{"n_kv_head": 8, "positions": "learned", "qk_norm": false, "attn_scale": 0.125, "init": "normal", "init_std_qkv": 0.0197, "lr_mult_up": 0.787, "lr_head": 0.00639, "decay_fraction": 0.399, "decay_shape": "linear", "batch_tokens": 16384, "steps": 8576}
MLP neurons of a small language model. Each row is named by its layer, matrix (down: output weights) and neuron, and shows model dimensions 0-63. Each number is 200 + 30 x the weight over its row's rms, rounded and kept within 0 to 999.
A block is one neuron, or neurons of one layer that tend to fire together. After each block is what it responds to, as a language model described it from the Wikipedia text at the highest values.

L5.down50,209,248,171,176,170,194,208,181,211,127,206,221,273,221,213,178,206,145,275,179,202,200,153,228,216,208,250,207,228,224,175,239,134,190,215,183,151,171,209,205,262,183,215,166,218,217,227,186,206,212,235,242,198,133,181,196,182,157,88,183,152,146,268,215
L5.down52,278,210,204,234,193,212,193,258,184,183,202,187,195,186,206,173,236,184,246,158,193,192,237,202,188,190,185,241,219,163,190,184,192,187,192,221,191,270,215,206,229,210,204,180,194,188,198,173,223,230,177,149,149,164,220,238,167,143,122,201,260,203,180,215
L5.down91,163,213,203,189,215,172,212,224,185,201,268,207,217,231,204,231,217,209,232,250,128,209,223,198,202,212,171,201,211,241,225,193,259,156,167,174,208,233,202,236,184,134,165,216,210,214,205,258,220,221,187,212,245,166,190,180,220,242,136,214,213,188,171,235
L5.down142,277,163,179,195,150,232,194,186,158,235,173,185,271,151,199,185,225,232,222,247,196,210,205,218,170,202,208,141,206,226,200,210,233,175,171,244,109,261,162,178,142,221,198,247,216,183,174,188,171,224,159,178,226,203,205,227,250,231,186,147,223,224,201,229
L5.down189,212,229,213,133,214,223,203,190,205,218,208,247,133,178,259,205,208,227,209,221,156,187,193,172,161,186,243,259,187,205,243,214,198,255,206,188,225,204,204,212,171,215,155,195,158,204,161,212,229,173,197,225,199,179,174,230,185,203,194,213,220,235,127,217
L5.down234,202,226,137,186,223,179,197,182,248,188,210,195,211,176,171,236,172,210,193,190,268,148,181,194,166,241,169,248,228,220,184,189,184,186,203,184,170,185,223,145,217,184,206,173,215,209,178,202,179,157,143,219,206,161,236,206,229,160,194,253,197,189,150,224
L5.down386,262,134,182,222,169,199,185,233,176,193,176,203,220,167,179,211,200,190,165,149,193,166,194,233,240,193,186,164,214,219,236,207,262,186,176,224,214,186,218,206,182,170,241,230,185,172,189,178,191,188,206,198,215,141,200,178,179,209,168,194,181,221,182,174
L5.down394,145,254,220,194,175,210,216,204,246,161,141,190,165,162,166,233,197,152,178,197,150,167,222,179,258,159,205,261,193,175,115,196,209,170,218,172,230,227,230,209,178,215,160,203,217,190,169,216,212,214,197,229,194,176,233,219,196,215,215,251,250,217,204,220
L5.down421,229,219,216,179,222,184,207,141,225,181,187,207,149,140,191,222,224,194,174,204,165,179,198,201,177,192,197,242,183,233,204,242,191,226,191,281,162,197,241,213,210,174,115,214,195,192,174,228,235,176,195,232,122,210,205,211,168,213,233,225,207,152,211,203
L5.down483,235,201,199,159,199,244,231,184,223,201,195,187,221,167,219,191,172,147,168,242,198,202,213,218,137,180,216,183,170,209,202,167,231,195,181,222,215,192,215,237,152,190,220,205,205,194,183,153,194,167,215,210,188,208,236,229,166,199,207,208,197,176,219,114
L5.down515,137,186,252,218,179,199,154,204,174,171,196,197,165,178,242,182,247,203,205,180,198,156,184,161,171,188,227,234,200,217,237,238,176,229,235,204,173,150,150,192,223,168,193,231,230,191,164,216,185,214,240,164,186,269,146,204,207,182,206,231,208,159,173,219
L5.down559,203,229,168,234,215,198,206,114,249,186,182,206,191,168,169,173,187,191,185,215,157,166,254,184,209,150,209,226,222,181,224,149,178,191,253,240,140,210,243,206,231,215,187,231,213,211,230,208,200,177,170,208,190,169,211,157,236,202,200,153,206,130,221,162
L5.down803,219,206,160,202,216,175,223,212,155,176,166,185,190,175,176,231,159,217,129,191,195,177,182,180,196,176,183,112,168,213,214,177,234,148,259,209,210,144,211,181,184,214,195,200,245,181,247,189,167,204,172,202,234,170,256,155,194,232,170,187,199,197,220,218
L5.down810,199,189,221,197,230,191,236,230,191,167,203,232,179,157,190,209,153,200,151,220,231,169,169,222,201,162,181,191,229,122,254,202,160,203,181,184,216,178,141,197,202,191,164,190,227,187,205,247,250,229,197,217,184,170,236,226,147,173,192,235,188,191,200,199
L5.down967,173,197,208,182,164,204,247,193,210,222,149,169,164,228,228,232,235,191,211,205,194,135,234,190,164,219,275,188,235,240,214,278,135,195,183,152,185,216,245,225,192,195,205,214,216,226,181,186,185,202,236,123,205,163,166,224,233,215,227,195,202,166,218,138
L5.down1016,198,239,234,152,212,212,205,210,196,250,250,227,175,205,174,188,165,160,216,236,209,162,170,249,137,200,175,214,180,154,202,199,196,193,211,220,195,226,169,164,232,187,244,166,196,233,234,229,233,190,214,232,195,173,182,202,166,194,207,140,227,218,208,247
Description: Mid-word piece after "s"

L4.down2,269,139,209,195,170,181,121,168,195,183,192,192,245,157,176,154,244,227,225,212,201,189,177,206,191,229,162,206,190,219,124,217,215,232,231,155,176,215,165,210,177,216,209,202,211,212,202,224,185,260,197,196,190,161,207,200,263,189,206,196,145,155,225,205
L4.down279,187,148,162,213,152,190,199,176,263,173,165,218,209,198,215,223,187,250,198,182,240,152,195,187,164,158,158,247,185,214,141,204,170,232,150,181,224,201,153,195,199,201,186,171,251,213,258,224,192,200,185,176,192,228,214,186,256,197,192,196,190,232,199,175
L4.down301,234,225,269,190,171,206,213,206,195,181,225,156,229,241,180,197,232,205,189,184,189,138,211,202,168,144,270,180,206,216,209,166,216,208,240,180,207,162,201,202,187,174,194,175,231,226,186,113,175,260,191,187,218,204,233,185,228,186,199,201,209,232,185,193
L4.down880,196,189,199,199,200,250,131,220,205,180,205,194,226,207,254,204,165,234,227,242,190,115,175,198,218,154,249,198,234,277,185,221,172,235,224,190,211,249,205,205,196,148,227,155,177,219,189,225,211,188,181,186,247,212,189,186,200,200,177,214,180,193,255,219
Description: Split word, second piece

L4.down336,159,186,209,141,232,183,254,197,207,168,235,213,159,226,232,181,170,177,202,178,200,188,208,174,183,170,232,181,211,176,239,234,209,174,183,188,193,172,164,184,200,185,207,143,177,190,209,194,233,210,235,245,207,226,210,211,149,207,191,205,142,162,174,245
L4.down563,218,250,166,180,201,176,183,205,252,212,227,188,130,247,198,164,264,221,225,237,212,183,144,150,190,231,210,198,249,225,238,275,203,199,179,182,238,165,166,217,205,149,161,173,202,216,188,218,189,195,189,174,207,224,163,237,220,180,202,161,184,199,244,202
L4.down811,227,211,188,186,188,229,246,198,217,202,235,247,166,208,270,186,207,159,256,211,184,212,165,183,179,179,202,190,180,217,218,189,193,274,186,180,144,226,215,194,206,156,189,145,187,198,218,210,210,209,211,224,181,212,181,170,206,171,242,229,191,198,176,237
L4.down908,239,219,212,154,217,176,230,200,237,164,232,181,136,168,247,220,209,190,201,190,157,228,221,164,126,128,185,170,176,206,210,214,184,234,268,148,212,164,210,197,211,205,230,217,203,228,257,208,248,207,206,225,166,221,222,164,209,241,166,238,217,152,215,186
Description: Word-initial split s

L2.down193,214,178,224,231,183,194,222,203,206,229,247,181,219,185,168,201,253,190,161,139,162,217,177,205,218,203,195,225,216,186,153,216,222,206,206,264,211,241,222,196,217,261,196,206,192,215,216,182,200,180,173,218,226,204,148,223,245,204,222,182,161,121,189,233
Description: Split vowel word pieces

L4.down34,161,212,214,194,178,238,186,172,213,232,170,244,210,160,210,191,201,300,148,228,226,239,202,235,233,208,226,234,242,184,153,177,235,261,202,203,238,244,197,210,190,185,208,219,164,233,150,183,208,193,179,198,207,164,167,179,200,247,218,167,237,224,181,211
L4.down290,209,226,193,287,193,215,193,222,220,175,196,212,167,221,202,207,150,221,182,174,244,169,260,182,223,222,211,217,221,177,253,181,202,234,172,201,200,224,185,197,208,243,208,241,171,153,189,206,189,250,213,141,214,204,182,215,210,178,223,209,183,159,203,203
L4.down654,180,225,212,273,176,199,141,220,206,168,169,256,165,223,187,217,190,156,197,200,196,163,233,171,217,163,241,287,199,206,245,186,188,238,150,196,251,192,215,198,188,216,216,192,147,125,208,227,162,206,248,151,224,176,154,185,212,197,208,218,182,183,218,202
L4.down789,221,190,144,286,172,166,166,214,208,186,162,201,213,231,202,214,241,238,139,133,225,256,224,194,171,126,170,159,206,195,246,157,170,222,176,181,200,262,184,184,193,237,216,169,243,147,211,196,173,218,210,211,264,195,183,259,228,137,196,175,185,184,193,202
Description: Article "a" token

L2.down803,160,218,172,250,189,155,196,196,244,242,229,169,204,203,173,158,213,147,211,169,173,232,216,180,174,169,163,222,187,248,245,172,217,192,247,190,185,286,187,220,263,255,212,204,210,152,213,199,180,110,200,212,138,167,178,188,210,209,248,176,160,166,203,248
Description: Role and state predicate openers

L5.down6,165,197,222,171,196,160,164,138,213,250,211,162,177,171,183,234,197,213,196,178,211,240,191,176,160,237,164,205,214,202,219,194,226,197,163,203,177,254,187,182,169,197,183,183,196,208,184,218,209,197,228,163,210,185,193,275,172,197,174,214,174,182,190,194
L5.down67,127,257,190,276,203,227,178,227,193,226,153,205,231,182,255,189,174,258,170,213,178,210,193,179,244,189,176,178,209,202,193,166,179,151,247,208,188,213,189,210,210,172,177,168,208,189,247,211,184,208,193,224,193,147,203,141,229,219,196,159,184,223,216,242
L5.down315,245,187,165,218,211,202,192,127,260,150,162,236,199,152,258,222,205,208,143,246,161,229,236,196,123,180,215,214,199,201,187,198,211,125,201,226,177,157,248,191,227,168,194,206,258,179,193,200,224,249,194,188,181,208,203,213,173,173,222,186,155,211,191,217
L5.down319,151,204,177,235,221,185,191,205,203,166,212,260,174,200,229,223,225,186,198,180,217,171,164,174,161,133,184,181,217,147,237,251,116,184,248,204,240,153,198,196,265,178,166,168,263,247,157,176,223,233,144,207,195,208,223,193,182,138,196,229,205,214,233,167
L5.down401,205,152,255,166,194,251,194,158,162,204,209,214,200,231,207,240,196,207,235,154,202,194,216,242,205,220,184,177,199,210,219,226,204,249,153,184,166,245,250,201,184,178,259,214,222,206,212,163,235,150,240,195,239,220,202,190,230,212,205,176,231,220,161,145
L5.down459,182,199,189,253,187,153,231,178,247,235,203,191,166,283,200,236,186,188,195,137,192,161,272,182,152,160,165,222,209,218,168,195,203,186,165,188,247,202,195,197,245,195,267,180,250,204,206,158,185,222,213,142,186,225,201,199,202,172,196,214,232,152,241,144
L5.down490,175,185,231,138,188,232,166,266,162,175,167,161,207,183,218,194,195,209,244,176,205,207,215,165,197,200,194,162,170,142,205,225,256,210,206,202,293,185,186,223,209,171,212,225,226,232,193,198,223,182,251,214,194,220,220,142,207,217,222,205,222,237,181,287
L5.down553,159,223,154,169,210,126,186,189,192,201,229,215,232,187,173,230,203,240,206,198,186,168,195,210,234,144,200,220,219,178,205,210,220,171,214,153,252,221,258,174,243,156,164,215,195,255,220,233,125,202,172,211,254,170,211,188,213,186,192,218,216,195,158,234
L5.down588,210,224,195,189,185,193,219,177,187,193,208,218,208,207,227,240,232,200,258,159,246,137,233,213,185,171,158,224,192,207,250,214,216,184,160,180,157,178,212,184,152,168,166,215,228,178,222,203,220,211,193,202,241,180,254,162,227,204,175,176,203,271,159,204
L5.down616,173,230,156,166,175,195,271,221,194,210,160,203,200,216,276,204,231,167,279,183,176,191,206,193,135,188,203,196,179,231,197,180,235,201,214,199,217,195,164,181,132,251,211,251,254,180,160,208,173,216,239,202,245,209,167,206,239,181,194,262,193,205,195,167
L5.down635,177,177,195,200,215,203,252,172,221,211,196,229,177,186,221,203,226,212,205,230,229,245,232,188,218,198,255,155,171,215,193,232,248,225,190,202,233,249,191,220,207,168,185,181,183,143,213,213,177,233,266,151,172,227,129,208,161,232,181,230,211,166,222,217
L5.down646,271,183,211,237,217,193,201,196,232,213,209,176,237,227,229,173,166,249,215,198,196,231,235,160,205,165,301,173,215,195,229,187,182,204,223,166,159,248,192,230,209,213,138,205,157,158,253,193,151,226,192,209,258,188,151,149,170,214,173,171,191,211,223,207
L5.down672,200,175,195,188,270,238,168,220,145,218,237,219,218,139,214,210,156,248,228,193,221,131,193,220,217,225,155,200,202,234,205,161,167,203,190,229,204,178,214,126,176,182,169,210,227,200,217,213,234,213,193,275,225,219,283,180,202,160,215,208,206,218,140,226
L5.down880,144,236,167,208,194,240,173,218,178,182,196,233,222,185,200,202,262,191,203,186,237,196,174,193,200,217,245,234,154,169,224,187,194,156,214,183,172,234,205,175,213,204,137,137,261,235,147,179,226,206,191,253,217,136,235,203,190,201,221,207,256,207,166,209
L5.down906,206,183,183,200,253,243,99,191,216,174,164,151,237,199,206,178,249,191,221,192,188,234,155,213,158,183,219,215,250,157,205,293,168,194,173,155,212,166,185,229,177,185,181,171,190,263,180,227,201,224,181,167,193,198,190,177,178,175,216,193,159,203,214,231
L5.down1021,160,215,214,206,196,210,204,215,202,154,223,194,208,169,243,189,217,198,225,204,234,195,181,165,224,243,156,199,268,239,211,199,130,209,209,242,261,225,189,168,177,173,160,173,244,165,170,200,217,222,206,256,314,210,204,185,145,187,175,211,158,200,221,222
Description: Second piece of line-initial words